python train.py --activation="swiglu" --bias="none" --parallel_block=false --init_std_up=0.0349 --optimizer="cautious_adamw" --weight_decay=0.21 --decay_fraction=0.754 --batch_tokens=131072 --seq_len=512 --train_tokens=1000000000 --steps=7630
MLP neurons of a small language model. Each row is named by its layer, matrix (gate and up: input weights) and neuron, and shows model dimensions 96-223. Each number is 500 + 40 x the weight over its row's rms, rounded and kept within 0 to 999. Numbers have three digits each. A neuron's up and down rows have the sign that makes its largest values positive.
After each neuron's rows, "fires after" lists the tokens most often just before its 100 highest values on Wikipedia text that the model never trained on.

L5.gate480:568533506511485466467456484514532518456506527536455475467583556509491523455473481524464487530453498475477499471536494529513483542534509442562507517511478541545511494452556536494448448497486559570523452496522420491484502475524528492515519484415525504579503509477560479535545489505546583523519484446451562500545442521519455549477442560496432468463523469532438536556548516425492522437549
L5.up480:460478516483521540459524495488503464531566472532586473527575440512530490496487471550501395493483427462488546529483435538525498581568515423488526447535448531473556520481434498541434520590516510475497570581515546493375505453469536542461491497480472429471439429482489512468511521502589525497516519484503528481511503475391499464532551461537416508499481498536560496509478470451488475480497
fires after: " v", " b", " ag", " w", " V", "pp"

L2.gate274:502551511447431483541470469478454490555428541457513594484585533475495491411473480524575463519511477512471518484486506402490550462501445501509541541485479569419538532470497459502474462530461479480450540467465518485581545531562466458520507489488481429473551536460504471487407503507502480499508551491487486505508392545469483525514500514445532473488448485550490493504537481533511537506513
L2.up274:510518522566479493508537491484464505516523508503575546490527483439512553420512475473555504518506490586526433446495472422544541538497390498496579508465497506503505533508519498477498456515437444578465467476477508431405549548559531483491545495605424436513472462461542515451516513518557497452500485456508510543477472433494525475505480510507483408517418509476452504513553529442462540487494
fires after: " B", "b", " ", " leg", "pl", "k"

L5.gate155:486495515575517598451491525513467485543449564506467557588460506559488462497537552451560541466491522474480498503477483534476495515514504554522460484495479532523532466506447560498515446467438454534481566497405487483452430502457458470495474467454479430492522572546497519490484458481454501421446454546529457558562468479456480483546512453474480385536508501485448453574470505503445555523460
L5.up155:504539506540437492538486416532444610568516422514524463459516557493535604481487558472472444647469464505477535537494533537501496495511542542511471521527513534530512530522461541497417517481462558475509505509526573507498523451481521486497519489550534485476467459483548448499439509527572559492468536544484493534502476535506545542484453466498504516530516492547515493465516502445466512453535
fires after: " |", "th", ".", " Ch", "j"

L2.gate33:450469512515508482499469480530446530502505448478523501502510513493483473497484494532432474558514405426428503526519541518495448481531510442546507543434490534519488533527540537533444489472459584544474460503495519479518435529538516484518538501498442488613439473584532408489464564463431495518510568453573524534502471480431509561487544542474526526576524464530435494500533475502496519443515
L2.up33:519581512441531474520508486480504419501497516522548503548564508528558513550480544412471450506594531541507475406554577480477528479524556487502542454539567471533529460485464441496528479556550479572482489472509497499532499536448474471456515462484567546464420475522574480475466498475509509441483538455522481439540447566557502448491534494492517477513463487442485541522486422463503485499570
fires after: " C", " c", " R", "C"

L10.gate199:502395521519457511508478478457475552454478437509495506478461516536445482462498486500498601557504430569491520506504528541429490487417570495475511515446590552535503426526514457463506487508538568534558542508546501509522522560477539519531582502477469531509483489498522431510464547453517485500446497501512442535517499531509454490566490524497462412446577504484580478529433489473496524536497
L10.up199:466522483495460468458484609543544482500516456554494465530503506496411487526503489547537551438582487515530460480559411493460498552443514473623549514540441493484531509529584566500421508452511541512478537530506434508512485514526465457503520546500426513575443506524491501552450505468539467492497501513484478524406527537409478442482500500488527568487489462486503485530488508487539472610452
fires after: " M", " m", " C", "pis", "z", " c"

L2.gate22:506548486501447529454569521476504437481475456473499488493497511515436481496463512478489473486465562441531559451504501528493499511543510513555568438433496486482494484456492452492457504530518547504493490554499547525400549487420457503446507484527521484462455573510506513510515481488571492580585463459508533521523485533583440512477505493500504461461542529496501479546597490541495529496487
L2.up22:461436550487537507548559482500458501446477484473511548561520559527512473464517502530562499487441536459468575453505563463410536586504557552542524511500525471455439513468474563437466541504479533517537584456486607579469501507489517489518546494495498454495396500476456508479447525585536493515595512452527526531509431494483467497454601485564446476457562482541498525491561537512498557498438
fires after: " O", " D", " W", " T", " w"

L2.gate435:483484452494545455443469442513521529512486575536477505512462498496455555576558483580533480479461466535474520522526466532460503530477416516452467482477485568557463468475488544518506530430523515514498549559509450480487591458493516476521448567490533500524481483478518552501478507561543441465449483540452527556486482597507480492553528423485496532486516563533522527535520527471529578455527
L2.up435:431471470478514539502467445563515451499415557498529506539536530477501532494516458495493455497511429537465531497531487584519464479479523505520502492436524473462395498499548566563461550451491530533432453574492491548533667443549492558544454545489483506522544520520492490552513477563463416538563571509508429507490486449522443568467485540511465475500513484511537484530575513543553517467507
fires after: "op", " c", " tra", "adem", " C", " Co"

L2.gate266:495564520546458467483499554550458502463523534507569514419528502486566466484474498423450518573544445502543433505446500504463478465505486522529476542486461484453503537526408410548542498471463467526552509463456510457514531503511482440539454462564531500499511487468436462502489502527525437510524440462521465558480465528471524548495473497514517526465536509443497540514579483504529453522457
L2.up266:447493502443471552547535501514457526516512519479522453483417472524549517534458522480532461527467505555549436497476532509515470490520519605503514499414475420578512478558523504455566497486545507523509509503521486486482495516501494551498509482435456542453487552493460553506465425506455490516501561504492550500539447598520505548490519506478513496500467423419479541392557453462517463429461
fires after: " R", " B", " L", " J", "r", "l"

L2.gate225:538481529501469457528487434485439419460526540499493510454495429458487532537487453556418515538483486508532494496515459495424494498424453476484494458483446477486467486472532493506521450526476519508441540495519519494487485467557545422552481526445529552479425535443508436522492562556534510499482536467466547497536519509586537524418472425471475474455479527450525579506591532464481520465489
L2.up225:481520451491464477439578445493453549536554501462473430543475492501401486504525483523497451616561483448537517479564532514475529483544515474515481523463436505457465480541495494506456484465553446495523432529479501553551546442464519560530508486520503476498456451539551479489546499537545423562512490495514550474489426549474544507526446500471517517487512433474553471498516444452556491486488
fires after: " b", " B", "B", " c", " al", " C"

L2.gate251:526495401539518530497462553535487497481426482523549496515525464512498429488495501501492493504490448491551538490559505530530482516452481521479469508485513528522426528517492500463524494510508479507491541420461532463553495618521509483561446603467408500432466497425489486551507516513487471498508476496532393589515433468531502536555485514494483454505404475442453519468582493489456489445541
L2.up251:453494476463517478446446491520467414519509533507506523440529406482551512474550490491494496581461520534461462427508505588483478534508473526514544545483518541467467519537484497474547545457521592542493487531434449458516485508458495535527507511481460441494446457574491497533488531478454436412507565562528481427495562491509475478383528464400491517487525448481574529489522496443509484510524
fires after: "ah", " Sh", "l", "o", " Ch", " K"

L12.gate74:534534474535479458448510523513456457413557470556518503471529482532466536552442478569473451564580568517467515482445563470523493474501440518548526459485553472566497477512535524491427486468509493517523506504442587478547505591473506528498421475532453462537523510491496501480464524539475527540498518495473480479508538492544529482491555511523471469471514562498475457519455572556440510451414
L12.up74:578471465432532472411545509510493484529535479441474525478412581526447503511490538511522499532543511512495556484490467484518469490484571486505538414459540552547564486527517580535499532505486527490504468509474513467517513492463509515520435483480469530547454569449520507448472502459429567528491574483543543487546538494500504447437495554446466433519493416491508556497478462514515451514482
fires after: " h", " H", " to", " T", " sc", " P"

L2.gate103:453544509432503527551508502496488609418559478514510464520520530476479447518508453468430527558483475519458526498524465444568501468493563457476515489535564492513520431533491585498523463427537428553495505565520496486487440513494521520483482500497497465516426540547561501523490532582466563513553534545495486528474503531481518539448520541416494509517485491544514479465448453499499513395534
L2.up103:510472436554463488406545487504547549568466510466495481389452492456459535514478461494500517491555492596480534500495571465443496492439479493544550573539485465488462509504449449547532511529542470435579502488535461534503545490521498534546500437505514477453561536460421411491484437505452492563460546532571477536512519567569551545517491432562558521499460493508518449477471526513480573492499
fires after: " S", " s", " N", " n"

L2.gate477:447417446503488535511514600524456469540514453477492465535436466411437408493498497431499499486538519507515449632455472478487456454581547515480440524509519510516514454531519510494511600530473490529507477562506527466484506536544499551553514525442471497556397510536474509546527518542442495529483578511513549562493467519534522467503517528462524457443561506440503551536527550571538560469464
L2.up477:434442563511522509557477487544409580444509548480510516434599484480526536479495562445533558590507490530537513495476537454600484515521464489439500561503492473452503448477488485467517547515473434562433457493550460459588486507531446466518517470423481524503465458515486471650555549522513504503509500459519533540501454450451503557526518444446485496397502463487551472508550497472494482419495
fires after: " K", " ch", " B", "ue", " R", " b"

L9.gate405:455489459560516444501510452471504569575586502516499527489484494561465481493507530538549557519550495523505517468506490463481467425540540493449473553482512499456593505527473521495457530429529480484437465522567521496588528444526460460521557472455451624495541478522554546464546440497528581520480527444512456550522488582459486482444536495543539540472513524559454466479437583479571508486500
L9.up405:448504480498590564521451393483533543494551474513505495591508465495503500525488535551505467525465530522489413480539492581551470474568547502505510476541554499470597525500503571544507507446464514435477448522549485458512453522499471494491497541431509580535462530583498620575495489506500536452496512468511496507545532555469476460525520494481470559502432490551449457438456538492551490443497
fires after: " (", " ", "^{", " p", " m"

L6.gate510:469528496509528567470558558484520474474516560486564522506530509568487475565466430492496525479499569507454566497532439512441446473516508570573436434514499550553518473483464464484464476447496578495481518505454451462429468446496461467520427492524516438475480507462503480555520518509474548531491512595476492562516494507463420518548442504461414526482528471561512471560519527474502538504522
L6.up510:528517476541510495434545462485491562510511470561556437463496472460449502544484516484478495542578559514484569604445509474497539500469520537533561437455510513452537487478544469519483477483555427546530478519472471487512490445528471484439484436534479536538523465483473503477611392491508586481530431509432446567548499426456429473540441474493556507493527541555466494577514459540445464521488
fires after: " |", ".", " -", " V", " first", " in"

L6.gate366:452475441533546530586486587474475509483520541466500478543501466541551551495528565537456520519419420483514460533458475461482511489476502528449552510493475506506480492519601473504497484501505553502518519477519470493531550482458498471485396536393468479452545477477506518518462512482406437447551565555502521487552478491517541502479534465413505541515459501458492500442560561490527526534549
L6.up366:469484517515461507563539542445510472505460511449539403473530374541482518510535476495539527489460517441494610413502504481506477450483487453535462453580506494546570470500428510464547486470556497442518486502496498530534534511534525467558522609479548495515507463422540500505516509492572514521494494494558511540521479505453462570434548475469507486492515505521515526459493460491475561566493
fires after: ".\n\n", " the"

L2.gate437:504544505503434476426575441543443504505594436515458484449497520523433546505448513431503496476600490444521484500544518490464471428520531463544552449421503448474484502450548460435485477537468524458537484512464502454436552451490471524585504469434452463525453599512556532470510456450513517498538517419535554560534489490466513490463513503502485461478524493538473558546487566484481463520502
L2.up437:459513464512521411526530476505481498430435541537552503524468562496495479495440508466539486484561493464463534423545494533478503527508519445508570453552494591502501472477515528464479494500492512523474530484498444536548492514474461556507495453513557516579490505433502400474541560509546595437480597490473526522510477618499481528501553486500546516563514472452513517582468544522491469463490
fires after: " M", " T", " F", " J", " B", "f"

L10.gate73:463478483554462408496477450439382494491451542446449430558491523537497447485536477547589513534499554497493513453544527532575493458515543573520460477538486542504502573500518452498502484459518490547463475469489507457492521482505462497507527479489534502472534456486634517470502498498489512509450451472554525573510512522591534454547460471479496493456531456544517519468537444526426492485478
L10.up73:544538503529527481501440469525482531465503460486432423508470542530500520444498550553532520551528466520425488547475457572554560536536486463531549479492551494527550479620493504519547488549576492519460510567505527538518541495479513462495513508462491603554532462483539532569422530521540511472563559563466503503490547538520555487492491432536461565496501446484556583474559461549465498482545
fires after: " c", " b", " Ch", " T", " h", " t"

L2.gate128:458482557550477376544496469509421481537467512520505474476491457548519471523555456530481546522542502492431470517469505522499493498510524513466511512555557440520510475544489579460490492513544549557455536506506561491525441506519477472460581528600501475588473450522540527582428476588458473417507509403476537487555473490458555444441539552498515576446584520481548501540497554390507471532510
L2.up128:511473543521452436535475505527512523459528526472584535537528424493503553466522434516521551492493496576466460511473466489462504478486422492539521537531486566498519464497470545496488506455519548512519554427503524470517464515434543510488554453503471514608481499496492466497480508438462364451543502465504486491527533451541526524492552462499487435486501531511540515383522473445497460424510
fires after: "h", "l", " L", " cl"

L7.gate455:525581446504456494563499501472498476590545554464546545552442491503499451536452404502512497492496497457489519500461492565482411534485450471416498502514499514549524447591505446541537502533464482471468487499503505437478544525457510506520513563519521525522531479546512437496498543544508459510468440510410514500509503464422510482444546508472515496515541446520533556509548476467550549452538
L7.up455:501469480544495448463525356496482541453479475478515543508572544412528488533515463476549540588447484502518525461546422560549491510473527531497473478497543527513556450496529437564495499460514463488512405501538520453454542463492479497477517527448537576558456564528516458486495513495451509527558479528534450535502594497455510467495475511503513494483424439512490490460478498447517462431482
fires after: "|", " ", "a", "h"

L2.gate305:487539512460421472550465560532548521538469575511549534545535496500436488517527534460450524638480566442611522483561536429526517538519588519539504559487603484522518514491497529579532529506476443578469467529512502489540579528462509512558549450545489539495483439549535458516596559511562442474436514574513480505480485489495545516485471470431460491465510486458459468537619508431503488457539
L2.up305:526532463522476511519466551460573563473542571483496501546558461530544506510526499487506485428523483499515531499505564538509552532545525472467451509521490540538520518543577533434548555502498497598461524553485510499557454489488477520453596490482516552449432582578465528492571487592543524494474539550456562499490509548525440450485519502460470517477446488430444567435508504531393509475502
fires after: " R", "ar", " Un", " Con", "im", " B"

L2.gate636:453579495529494473557465505529490521445550508643487557485436526538457513512525485524548494556491500493503524522571503453494501458479517467550542441464499536519567503458499482529452473466460476530443433535557601515556414516534522493524459469489478529438421444497580522559456500574533444539498529454480522515548486613492482507438519501464459482461484535468520517534549504464534547542545
L2.up636:499508484489520485490560529538511496625455480489506519529513519487528528488567520454474524515487507389466453522471483549390470528496479513524542482518487480506463527532478539461465563571476521546489464425453538435510498524540466489526468493561491460494557462552481444478464473474436560491535541510423478571481436535503524514463524457513475470518539485458545555517453481543567504497453
fires after: " h", " K", " R", " H", " Y"

L10.gate369:465453552461520428504577515557543414419476461562524516437493468496518546516506511488575479456561501456525502501498491534498512486462538579597452446528522544467563571584474482502524458510554485514470424520549445487523491444514454525547425553510534524507522475507509529473472509471517514480522534520461522500504436513544467451505526481427527502507507520495442543550504532436461467537478
L10.up369:567470539493401489528480572490501489536515473472586468538452442498484508489534416416541456552539517494501522460502464485506484491526500472453559474511524468441436537490567504520496494460468545501451463461498573471571495536523464499511466510486499486509446466446498467453445506507546522555495535566514507515472490510482436465465515532483447453540463515451501380513435538538493470487541
fires after: " F", " M", " K", " H", " T", " W"

L2.gate109:488565490508504457466481562490468467495483480528520500403516550473463475426451536567520498516518526452452501555543501529430506537494515524537462479485576463539535637512410477549516422487461487506489460591477429510549502505514464490536535493473489573494531520467545502551556521574436426501503472438498552500561595547491515517488552527521528529462511469468481507491556589502519551493537
L2.up109:495529537492545518580524513417479466468543484479569470542539470534525491461536459543389487566482605504466515438431535509586510502479537547543502535510446485484527475456535518510499494477471483459465466461583500466559465515440516521483575494458447463526522512481448446478525531516571467470515541528501529555483498432489489528525452451478553418517453454506495500398561495568460476477479
fires after: " Cl", " R", " Bro", " Bl", " L", "l"

L10.gate38:465472487499508595514606520521514526469482483556488507450465520490515502521526497521501454454456416494517540462530547520495547450482513470517486427442518503462556471512446505474448482472572505510469503561545487395533557475462402503512542541426545522503537491438518527492408509456492495459495489536407489523538501480483494525477472461541452392415585530518463525507448491491522446427469
L10.up38:546520473501427483382526534484436541470528528536492455518490542514413517508514533510453511490559513445489551440466519539431584484423466502456534471549487462559495561533493471478449463514445463497539478507501535540408486444472496583488557489477395476551498550428448429435536531495522559517472520569499518542411449560504500435518461481493486507508515463441515476542504447534504521578484
fires after: " T", " M", "M", " m", " Bar"

L2.gate701:491550442457504465453545564507502521474516447463505519526530532563473466478513495495568521539484527408512490532463537519482509489473505417493481435467487518445492538398541458491485546562503502515494468513468506501413530497457509474500468512496520426452415523428500575475536496489470523474570534536507509495460490527477597548450400540507523487480498538458439516552541509485497499528477
L2.up701:449455551487524503559426465595546482488468503466449496407483457525579435526486516436495515545554528478512431420512547442513488461570580502420460485450537465471480466478493455530498547521482482519471409487479462567476508494452408456530534475612476488454491472486492478534487467495486440508512565481515530502390459518566539464503528503442561462541474496516519453571579510468560396462546
fires after: " b", " B", " V", " H", " w", "B"

L2.gate392:481538444468406417422434511548487475507460466542516436531544484489472477466474581506461444573446436549581495436431460477519462512573515524522456496500488541521517501569527497526526488469452476519514517495479530549479549514468527421493536522527479519550441439497483425509510486534556474437476535481511516447506452513498474501513521518462462464520479453467526448480544527521534546529504
L2.up392:505467494458488540491445500485432556497524592561493397535489452444533522450524460516543458474506498604515471488478486442532478491489479454489502528548563514485466469481507518478510468501490406514472558584463525530549547482560509434441530500524521469495465524504585436462476508521548473513443483514475476427431461540531490479527544470460523523495420498444457421562507497494536548491554
fires after: " P", " B", "ar", " ", " T"

L5.gate420:513518461529548547504480515475494525472498544543470513469553490461499556482532419477453424553505482514446536535479459533560500535506456512485581521539529522540499536590509498499572515484439495491480481546505471518525495527574560503482503573450550532483471488429561453487468580587466515498500557468458540469510481568566480501540595506422413539471503496519497557577511479469533503507498
L5.up420:432415549475421585515548536495539503509491484537487448501442461488596526504562505573504505484487530478512518464511489546477481592434541470546477534506503576491474509497552485504446463514438565448501588455486557518456524442526488526478522528513518510497485554515495503484467501490497475496481489523506561454459589475435569487428549473524537489564540512526503555575406496487483550515498
fires after: " H", " h", "en", " P"

L8.gate389:543525515503461508514480536386504484486476508521466486504564509401519496480434476569419504461509435524489462481530481471485480501523488557561496513514505514454536435501492437487483463513509483501589505519466474472519498533482540540442472451553510463481539496520516518508546546452568591510525524548373518528533501422527517500460477476494530539520498549493507519580495482493471512512474
L8.up389:465537491520478543501502542497457447496515499547461446535493504522466517509493470450539523593555486492465545538485561497459505437494502520509408498440535434534510463423510529476421512400424514508517478544520521456434568521448451541498523507568453515537511486531524490488454584482461520463505553456543438490488491516555537461460512525476424527479542521469497460462505571515466485502420
fires after: ".", ".\n\n", ",", " v", "s"

L10.gate533:454435497502472450487503421515533521451455494511499453539507503471490510490512539410491610470520451503478545476538449484456463463469442471451555537521536513617529400502516502452520432554565480523490548502525481572555483508466516487448500548514494525496516500524509475564499535548489504505574556490506498479428542561536457498465495482497492529432545462460422491476490524529487515460561
L10.up533:501461496516547456512514500440494516530539502488512507488428445499521529485505492549527506527530483577538397527484431500515436469494494494507485507520519467469464475529528511514522474510526490544492490547522469548526453518506557492465445446554449433488492494484540506546538551512537495482538520508491544465588522567518458561512403427494583463462528501503527516493500525501528491454557
fires after: " h", " s", " Christ", " n", " J"

L5.gate310:511634469497512528509507477471468483501432423450511486442499518472466503518449552540431557542530465476530515478575489453475466423470497488547493583473487482505496464555515502439479469557510453509484466457475574506456507498478543553492516476494492550466538516454543481463492505498542408462527526521513506490505465480454497530429502445485462429497540482530527524525496530511532546518513
L5.up310:509594481457504483473507543510504578432495553510518543490531455554483412505481511466466492555461463466489570505458430523527546502477506479499443489463508482506467451547518471528491490573459449495511602514487450470536483476510564512482539440489439390491531525531444493561522586432459492547457549552471490488531456487461528516476468491520459523463495517513563435526509515564467469473531
fires after: " b", " M", " L", " B", " C", "b"

L2.gate384:455493541529472469585511552573471501521439513488516504495532474432520481540487523491460486480505514514490486496478560514462505508515470465424451494533449435546518538511532421550488515493605557504527473458522509453477411545483467480470484488549540495508512495463490499509482507560452558485500457538497421603468469501557572485450554536484487577463465441494480493576523466517485518572489
L2.up384:477434501546467435500508550562494554447419488506504495505433444503528559463485588502510499490506477468474525470515491526581501510456512515509541474571511523488606505460488493511439528547545482454513452529577521539459426486459606487539487495539494582610524516448568451563497475463493475527559511531512499532532512532441511552439542624428577499510571483476510457501535445520494456551559
fires after: " d", " D", " (", ",", " the"

L12.gate96:428527500521465489432512457516480489498487522589516557466509491435483512475414478530505582452522523507456462485488550510465510493473557505542595464479489555529454410475505460490457465467466536502494457579448462507489549518514480448511483443525468439535555482492597459495550470453440591559506539487514516524551526481517510453389522536446446452541442491492456507503471509529451459480485
L12.up96:531513475508495384426434521558510455513531514521590445452449441533556501512500408495500534484550445515460412456471444500484474510484534478533522493523478520545473476430416489521536539482461477527466423534448571488592514546535480462495392512550523493475444453410520430494501453508516574451491522438458524535461498490476489534484533458513499516517527545475527456482424520461559515535509
fires after: " H", " T", " J", " ", "h", " t"

L12.gate559:544497530508472488531499538479470521478617523469464465502513534535472470529463497462507504497520459540434528490515421472578492508553512446465488565530495453511560501510467481608475503550520569516484523481496485506498510565518499566493490485459537487553494469492493437496505459495516513522514450512483498528494419577515416491461452497470450527425499446572557467554474431479512525473462
L12.up559:477512472560466530446465561581491499467440543481549531471506458513511407497464588511552469551520518468468476593496491538537489538538547419479554481497472508538544521497517438537497488461488528430490526510578578533466581407467444559430482454477443503590519528514561484420492531501424537469516471583457533470506418477449535486548517471443582540489554566514536532510451498508494469519467
fires after: " V", " v", "ir", "ol", " con"

L2.gate580:497520516481504523553454547496513505547566455451487543519483508530504509488486475501539455549565468486522489507487506451495504591534494442507510531584490481540551554537515497531458417473509460482446383570516456457450485495486470535497498538574463630510498540517466526472556511481450442532434519457501471539566500469538550531535509444550522503494575508444496445468465508548549506455525
L2.up580:445489567475482481518489441609425468469519452513441482468489459503473481436523556481532511510471447410397539504486469502451465493561485530497532475444466583479470449552467550502505556481487422523517472516453508501454493486512506518560447470469520500486411542554493456461484487494477501533526543474518579473469479529458503468524500518481529490506457574508497484480540551510456536458500
fires after: " h", " H", " K", " Mor", "al"

L2.gate133:502525458510532422542427575465522524490504533500536489448453439517471462499503462456516569519485513460427462527496487456469531506474539523463484493440553478516494445505415545524486525511463510505464503524478572562512441496488521495475501533533502492549436479497540538533482404509511463616463617464493520508482558515515507515460524528495499576501564469533517526564487547523522506460489
L2.up133:465481532523526496536465499529514485466441453512544505400518462458553479514452422438517524528478461498504398542532575509574508486562475538489503522482455476475541436492440510530459536518501518537531472487517575519472471505532499440569459431559496578479449502574544500494429496448481477560525498511504530553487557463560625504430442570458451532526552481515480542459514420544466515484554
fires after: " h", " H"

L2.gate531:465541434541564605471507453450472546535519452506524440577484475519530516476543514479554484514550482506481502561384507558508520469426540441473518497481518557560485491502495514478449499506462527540528450555496540492573507510522531475436532522419560504430492475505538514470534490513522416497381573455523472550536479528463489589515507519417459444478478507519527533481528566570549543521496
L2.up531:491573440489465511504523480563453501532553498523592502521526488510498573538516483526536491535559443494489489512521494551450481475578469480451508497433488557509402490561557469534410506504450527489526414526493531558507533491494524465450576521481455478554451522515491468511479492523467476457480518509545506542483442495550559481457532566444507477479546550422445535486602579576455518538505
fires after: " K", "b", "z", " H", "k"

L5.gate551:509473488485473513506564435585529440491451539512583501483486570514540524524496450533498503532466569480546524497576477490570598518465552533505514476522438408496599469473489464534517531508520468524576492519435511431467496458524416467500541444561537541412532564468481551546509506481507459537518484464442472482495551496494513462466455507501517440440511525477445473515548482525467526460527
L5.up551:526523459446535521490550424498492424478477467544477489521436486500482492545480534539459552480516514485532427514526530501532564505463551550461512449496516454476609452463495569468480473513491469516563489444520505501417519506492424452440478447490518500491512555551412486530539497531501425484542535549496506533539502497459464447472525577504493523465461448540552481485444456464523522461520
fires after: " W", " M", " m", " (", " O", " G"

L5.gate397:461481508435495477509538522462506563436518556470535467507512465443527452468543533489530537513523551488555444508541470540515561561553521427478493509489431499520446447493493421465553424431440404518609470470493475477440545558496481474509491468402505535469467510563553501538469449489541481499459569464528577532567490498481498483518489513432468516417596495496532466484549503525515459427503
L5.up397:473602524498474481443525435495447531531518513554486521512504493482462444496522578462497579510520546451454502457496473501488543435476598509529488538516518447412592432479461473572458463538568504482541462435478437441476500550542512577571557457492524452584523539534539473513494502518548512507506496506527501580517515485487546452481451607470471491502517460462497480515452472505497477522481
fires after: " b", "M", " B", " M", " f", " m"

L2.gate259:513494546527502495489477474472529574470462500452508522444536471442497562462524391477568557513512532541503556543496535475470505525465513502493464472500460525482541550532510430525494435468400413499469504565442509484456470388553477405516490562526479529483489406499549545544490438553455450484518493516479457537544519513509449553511431596510540508491468422479550512448550507470532549527522
L2.up259:502522508478506485449489531564445450491446449559525533490456494510466521490523552486545483478574515455514479467460498474454488565527546443485550390406529592546490493535554504504508529531489505493531448442474531474432450499539427504498539496435461494513386532553494497461554430450446470510579522510527504532494499483518540444436557468421510431520458478467496522461493562500456481522475
fires after: " W", " H", "h", " K", " ", " r"

L9.gate446:560597461534518435477494487476532520487537545534509491505498486584478421509466480488523520465444571517558535578537438571464553535492502520495482504485499493535532508535456458560481543528534462497461555492501467488447474487479462419497611480505529532515491513564497463490497458567506515522563574494467583540489475527548521491476488519461481573493540462474543528491474461529460501515494
L9.up446:492510469568519459518523488534503476485598498430477504398494483479451537466507493474496518516455460518487458574542488482480516430531467529531530502579585447507525479526500487509515508525419491484507529480541524494524468399527488533542586503538547547536497530432507538470554515508504534457561508461512575488484422458484573482533522446565388577450521488473542546474530484536460481448492
fires after: " ", " b", " res", " O", " c", " R"

L5.gate80:520503369547460477514517476502562557524510506504543490407527421430519524566482444517541495519518420540475570502442452502516442558476480464557523490522503543503462522502439481449499501498527533549443478517444483499575494516478488563520453544534514478562459545471542488493473525538479489503424519490509506494518535557466459476453512444484439417463505545495474544532489581536484507452521
L5.up80:442560497490476492439391541505526413455516497510557525510449561588517484570472514544510550523540530436504444511460530396510479535441524528547474502505448499491484473508485463464483452489478542447549563576485471420535446521526511522585449517513507458524500481517458498565529573545484545559529531489505541472546531604454502529485538497536510558434481497509469523484585554468441511530464
fires after: " h", " ab", " ass", " us", "h", " en"

L10.gate289:523524462509431470469491477515433497475538597549495500472465540543516542495467483517589436447559527456508508517565520515491460528560604533559546449440502502549482526565477440495526482462479478486488579462561433497533558515504413376538452490493489596566477488451555544470488488543468532468476515507498557440544502592506505508489488494460529506452489533445458543489477594474490559483490
L10.up289:405462510603488548522449436467522560487515470558456403514550522460583419561470511491586519510523484513486429527548511532524485515471534474462487477521451520503503467544515516476528462476452470501441524447499475513492578497495453508543492463491345501513601523521488516457510476559469486501563569424582492515461490557518467481434514599518525509473511558443513498515511536529452462503505
fires after: " c", " C", " p", " M", " P", " pro"

L2.gate440:483472496469439452457464510465519555550511434486462484404512422442455504443475492467548514622487524521610491579472491468553489387476462511524479518461454544478509500520525508569514460477498461546515440489516500450509498429443591514582547555523488527502470503537558513575439543550473442478482544464529505457460493454484569525504453503499533534502506486566495535535542503458494576503543
L2.up440:519496522441468546533457512516541521481504571551501478471489428511534463475524491500461466475492551475539487478502480443433578457467502541551481502500488562511456462457508492521504415482509547563454521500522529522545460473486466500504441487485470517487558499482547548564481557572500484585503513501504480417512464525511520537507515531568607419590497496454583461492496481482452460482521
fires after: " C", " B", " Br", " R", "C", " b"

L2.gate272:451500492518430443443499472553481510541552571478534442523474424460407509505495525529510496470533482435495550569528499525457509517501485499461542443529545518472466524468525483526478503551526429494553550490479474501493478470554520460535543494482540497536372473491533522445516506487532563495525518555491482537467449484462450452490499470483448506484516517441499459507514501588520539529508
L2.up272:456523475538499470482494441464491547495556457527516477447525432501496433512472466503496502513561468518453463489462590487563462469471468507506503495505516432470491451495511469517493487518433506508509520486471557560447575453469480503517497492584476535480492534489439482545508552507473467496466512543550541547496512422510569631549505510462447475465462446545493525499499470499478480577545
fires after: " B", " b", "b", " s"